python train.py --head_dim=128 --d_mlp=512 --activation="swiglu" --qk_norm=false --init_std_up=0.0597 --lr=0.0127 --weight_decay=0.0 --grad_clip=0.5 --decay_fraction=1.0 --final_lr_fraction=0.05 --doc_mask=false --steps=4386 --dataset="wikipedia_en"
MLP neurons of a small language model. Each row is named by its layer, matrix (down: output weights) and neuron, and shows model dimensions 128-255. Each number is 500 + 25 x the weight over its row's rms, rounded and kept within 0 to 999. Numbers have three digits each. A neuron's up and down rows have the sign that makes its largest values positive.
A block is one neuron, or neurons of one layer that tend to fire together. After each block is what it responds to, as a language model described it from the Wikipedia text at the highest values.

L7.down5:446498542493476504493504488452533485511537542505499505512506476506463500514509474493492503487481492563484555478515500548506492576487507496510503506511463508468492514480554449505479508482501523514501508535497461516476441525536517548482454540487484498470501537532488491534499560493478496485531500478508500546437508492489484495489452504530475510510478511486494523487470499463475449532507
L7.down70:506489491505508490496488494480524507502502494537538499559501450513508518476526493542514459531473526520510523523491531513485483583531479516495545484515490507506504484523545501542469527535501477529501491506498516482479386522526476470479487485519509519513486514522492496457498498510538503493511467520482475466478494518484508530546472470502497492490540500540498511504458481470509550505529
L7.down115:452503476490510482500540515531506470480460505449537498491533539476481477481479522503508461493517514495530483525526529476481494510467505487491483519534527507507484508489534501469504472506501510488502528484502486517473490526523510510462541506459472503533505532516503491455507543499519559479502509515472482446499469492516509534423518510557468474496532549514491481495463478496509537485478
L7.down149:530506557544500493487491516472513514504482522513551482492466471462491546472500529460503471546481485518503535508494503537495500494440492509494531490505518512476502486485476493534527512525536512484490489495494478449527515491487486492476508513483504496496501508478482473519549480517509501537467524478549473508536549497493491503474493490523465464533535515530502468540509503516488487469514
L7.down178:537532469481489517562521522487529504485522531471554515508499501495487500520533467495464478497523489527514527515491487478522524525488539502492465540488510516464522459499542460507472506496484496528540465500514472461529550520511458486461516541517496488528490520528508549500478500500519505505486532505526548501499504499468486468537520480493465478511494525470511508488461479541445526522495
L7.down212:477485508486517533495497495521559470479552475471481516513483491482485504519505526493507482465482468496514474479541487499464487556470514474507502494521506471496511477502452568520477483537509483528547482510561509513478458514530473525473537507499492480420519501511473493539491516501433553447456499464459466487468492489501489492482469522514476523513448484509519514513517490499503538490469
L7.down401:534495508473474482485514482477488515505473523482469483515535498478500482488546488543533486490513478563509512501450506491518474505481507542526504524513558502501520472467542514505487483480510494541533500503527453509491458546507464479462487521496487493509452504528460546467487574480508537477477489500494469474494521503494485488583462544495503509536514509461506473502457521488485469520498
L7.down490:481502476471490523486449481485535515491530474503515513565520507516488499499530515468543477502528483539529529510509541479513524499468521539476550488458527496525459512473500483507467466493503518529514455487507562532486502518493588485502520512463504502489510504486472512474539494511482502520550505521459517472495477473498502550579487491519537535501485542508522521478543547469491470535530
Responds to: Number-internal separators. Decimal points and thousands commas inside numbers, especially vote percentages in election-result tables (63.9, 5,592, 23,000), plus occasional mid-word pieces.

L6.down13:504541522557511519494529541480458530474511485486506489478495514500490522495490474521491512542523516502525512517445487499501516488530472524518492510507521512478574519483497464512486521513496506513457518493490485489494520515508495549488448526450481513524517530526470521504483526521484538489525531466483467486514473530501538495501500473495496500485498522535532479502467488498508520457513
L6.down302:437498491536477500508478518502515441517500510560489527505491502476502505498501507472515466506524508457484499489473526456522510478485471514487490509525466501485459533500497545491521468538488486538461501519453546518504479554533543462519462520469498512486447503487477480519514472557477449500494489479506496475495511454470501523458482527457521522493522506434508493532456512527496540428520
Responds to: Surname start after first name. First token of a surname right after a person's first name, as in Jeff Beck, Eddie Van Halen, Andy Warhol; rarely a verb/preposition after a name.

L6.down91:500484513533490527493454488484532522522496507496516484524509484506501497503500492521496491479520495520508503472485571487485494535541520535534511526506509528539479534527502512522472457521527504481524481522494526491506471483490503488464511458471487495552505423513503526492510505529474496486543467461481533482502508496477450486536513438504543460520481487492500496527512505502498509477513
L6.down155:471543521498515519522535497523449476508503447486527479478515482517500493503503507469466505508469496475542544505514555505547534534477500494486509476536517498503515522519463520500479484451533532489517526507459512503475484535511470476523492494500464505525533513506488524494493520526457551528514441494483446490511527464509487512532493505501506536493512511505493518460486455499508501503532
Responds to: Separators inside numbers. Colons and commas that split a number into parts, as in times, durations and thousands (2:30 p.m., 3:47, 2,500), occasionally digits or word fragments.

L6.down200:470510531533495492463490491504509505486505506554478481491478463519469503535494507539528500479451520493531489509507485515502511457512495539479456465503541513490511454508507468471446507503477493505505521488512524457478498511509458508459521493492499460500531506510477461485518475478516535489491493530531499483505436521553506464486533494551495479470529522516536529533471494490447484480524
L6.down467:523506502483529452455498522505498528476492501510549531540519526492512487491476481518528535493496502560495549502502471454478542524497510510507511505513505483469469482515487548465525514478550432434500526462523534474492500503498499523469472471512517485545458477482496475491496467484515535484491505511493543510512457512483515476449523450519499476516526499542531527510496460488521528507495
Responds to: Perfect auxiliaries, table dashes. Perfect-tense has/had/have and adverbs or negations right after them (has since, had previously, hasn't), plus dashes in markdown table separator rows.

L4.down88:469519539520480525497515509476509499495507472525454462459538435520510527531527495484469503504473516562473522475504498496472526489462497526507518515544515497541498502524523500543452522499504536483546540521522505480469543507481468484520434480506501446475498489494485476520513511494483513519493530466506505514514500509489490536508443470506507484521492533498498495576470507517514507490546
L4.down113:556526474530566490484471520516484470479472486478527450487494517506463490497531479475503525541460524529482486495482569507473503503487505530495507522493491489476539484482529507466518539515503458515528501448469507478533488485490474471489483501474520476517542458473541483562530462515485492494472516484513457485531491505478477506469520516530498458567492520493527502486485509501506487489514
L4.down388:528489493521529476483504499523495457461508481562476496463495475475488497496496496515497497534509531503556531514493492471497504446520494499486527529505509519520501506517511468479486522462480485476478480463505442506512508505516449478487502503476511502543512546506479519503497522498498506446483485527504481537500512487501499514592517465488515479517515539514500479511487497504498474518534
L4.down486:509496462522535544545522503477507501519514511500463494516499519510500490508451518500495495537539521513516512484509464496478536505526516460549485498478483559458486521473434489504517513528510478489483530452471495559514488509507462525497500517499539442480499511498465491494478535486499505506438467502512530495453471504491476503482533537520502460490535466507481543494497516518473503491486
Responds to: Predictable continuation tokens. Mostly dashes inside markdown table separator rows (|---|), plus compound hyphens (self-titled, out-of-work) and word or phrase completions (am-id, over-come, due to).

L4.down264:523502466466483479505499469548516507516485534466459484514451482472469521537479490516541473512545525497485536476509491467464505552477556503524541483496450514504473487519503512530505541560549453502484458537485500497474525486515477471501488490476520529510497503512511504517508511535540523471475504501489496510515480576477514519474493492494522526518490504526510475469527496471524525443506
L4.down279:488499503502501491476470465523534503519497476530505533522507513494510472555505462522495524476484537539532485475547532495500473457475514535504531539494498542505516514521524561493524490478503515521506489560514485509551489501512529481487501548480491494545499521511500468473479514489538500548496525522478533506493475473490501469493501509461480520500528513535518493478520467483468484519495
L4.down326:484517481468515488509469487527487511475493474522494544462510505506479526545516527515481477503534539466540511529536469500522461542495488508524501479479483526467492480473535503519481486489482511499486475479517498532495476533499536484483522515497498538515455513496484515495515525511468448424457540525450526480547478517537525498405491536475466502471509548493546499513551494528501504522486
L4.down510:547515489513477494482505496540502480543501539511458484508464476500530471498483503494500470506527501529517523535520524518513533535475506486490533509464482523498513473493519503481497503487508466496489493466460533498512451501482446514556500516497530502477514524478497536479518552515491499486499493439460498536480517532452538481453537514502486502537484517472478505455494502457513507513520
Responds to: Number-internal separators. Decimal points and thousands commas inside numbers, mostly in stats tables (74.07, 29,858), plus periods after initials (C. P.).

L7.down53:461544487544518496459463485483464486517486505521517532449521473522491493534482486467477498547529467538503499472495497518464502509498510507482519481452467452492486489520529518481544466475514471523450518503484501503476505511477495547490526537493507473531508456505512453505501481492463526459526518518495542490457445496459489506471520466451487504484496488530494506501506519493503498516476
L7.down273:516514475495541511495488498513470466527528494503488505508483494482494552533482493515452508477508482487475522478510503527462495562505450483528523512480480492462550470485473496510510484473490478515491502533478550506527460493493507475499496514494494521520536529515529488508525514506481518504558469490514513522505501477525505509552540511511524496551494552494478564501444457513461513533495
L7.down286:500462531507490472486490527503495480490498487479466500504496505524464531543507465503550480475489501488458484467490543517553490571479491522502477490498489526461523540498489505518486516494478471522515527478554498513530513443507487505524456486476462502489543542499527475529503493498481525465546504487521491500519506453527511482438546508474500465486499532505511515495492502466496462509476
L7.down323:463534521502484503505496492526525500494486510482493565514483509488503487503512479523496444521494497523518530508480513504534526508553495495502528474477526515495478566473526517506528458527475530498476531512511528523514534501513509519475504489527575508535510464456543426463452520525505514462502510492497534519503475508498512543452529468523526493483519524526433510444471561539520523521504
L7.down384:489527501524533501505521531535503505518488503506514486513518496494480515520505465523462522481450522486556542503501452452495480434512436477448520537480482502471528537506513518493506517471528476466474506480496514518509549539472510497508503507451519510523522506499477523485528499466503499469447484520479535484518506495484549503511532514478549473490500530491513495486486523526505489537530
L7.down394:515493511532521460508492536502513493542504512460473481525485494515486541527500511467511532523494470485494470526533432489422472450493550484466508528514514477501514487482512502478484513518521486513504514501517549475483542469479490468489497497474504542510513502520500526499518487501459511469467473495488502489514480498445500511575464509500544544500513522489503472500490489519486507461508
L7.down399:522501503463472510491494490489489498554499481512496509519503490483495504549511571485501524463531510517492490487478483541501520438537495468529452487513496507465491510523498465517501476485496531498546502514504480501487489516466487500507509544488502506514492554462492501464544517505542510442465464471481493504509477527498496498537498486531517499497499511472461499503487577496519528504512
L7.down440:506539502537493491549479484519482485497507463489516499470500511508459504497489490516522489487460499435477505459539523509484538577473486489507508510514555503547514514519482485509486481507515490434500542525487546498496480488484518504491496457520474476503519533535455492481463531476476487522486536472484448467470509525494468515491500512485449507480496485484530534483463501444501569452473
Responds to: Foreign name word-pieces. Word-piece tokens that begin a surname or a non-English title word and stop partway through it, mostly in lists, tables and credits, e.g. But(ti), Ca(ou)ette, Live(sey), Le Cur(ial).

L7.down6:435527479512509532473472555496500487492504510509465470492465507481477547466500485482526514491487482449519529525499449469506498539513504479494543528491490483530518520481484478478462508530499469484473518517533481493512472506472510496506475538501457500519468499467473517509485494519489481501535508521462456535500465446508438464479513508515501502440475456481500475489493518467492500481484
L7.down15:488502516527502509461476481502527539499473503496445448480528504536493492525484513483562508499506511515549522493521473487501510451463523504504472504499525456496505533493522459505520503501529508460549516512499498518505511548513494506505513509488502455491540490480492460523512501491524508526497493530511514517509469494528523497430500511494509553494484513468486491504505504513432513518490
L7.down93:572489477513494521487503505525472503538565509506497511463529494491532500497516516530490498516547445508492516477486496478527497530497516527514498504498485513542482488498503480534493514539512552542518516500467512504505476463496489496533461537512523537549493505547476479454510520482489522462520490502540553503515475492480516498472505497517518498479477519517486429519518499502534479542459
L7.down160:470545530474473517515477467553470520539503483468495511510472510511521481485462535513495499494510484493479531492496549499535521526503444483531530532520446494462498518532519474477489475510510483468492459472447511544495528521464527455555448513499519504515508515501499489528497474503506505499502454533477495455524524510497489478504552495527531495533491490492516541477504453472499509495504
L7.down290:448476480506498521466502524516495478486520515521548493491567516509515484479501462471497481499499532468535552526470519499505470571433502499522517482536492509495488548506476494524478502519484523533463505481500546497469531493513532548501495539507478503489481510535538466488520524435478520516479455538498482529482488461478467505455543484486530486472471502527525508491476513513490484472473
L7.down378:477506526496522505462501505518509471472477521494488501508495495492499477448495510502518510509500471513525496499464521481437507485493526503496468501516501506451495466477513508507504513476510501506541515507502507481508475514486539543497502513499479495504468454486480472516486494529493487511513486489460527487506441557507476512470477500514492497566483469504485485516543430505572506527495
L7.down454:505506501529467468500482519516488488519466469507506537524475471501470521515485523504477545463515449504520493538508474510522480489480504457482502476553428547483496481501519534530499507486515539505519555492509501506468503455511485457488499502485543495479503494488500542502548509523512505492496524521492486459513505521505480506413498549499486497483478456501487460497509526512512539525506
L7.down510:498540528527540484428504495483484459509491503483510490529525537506503551497494483505528447464489482518494440522508469506515532535530473465474486531544537458483517537509451503498469530494522526467442489469468501512468482478497513507509553474536504526503492531540496520505507480522505526504478502445491479530486517535500458489494443523522471485477520485494517490463527508488534494504474
Responds to: Hyphens and critic-of-outlet. Hyphens inside markdown table divider rows (|---|---|) and Top-30 chart hyphens, plus of/The joining a reviewer's name to an outlet (Tim Sendra of AllMusic, Jay Carr of The Boston Globe).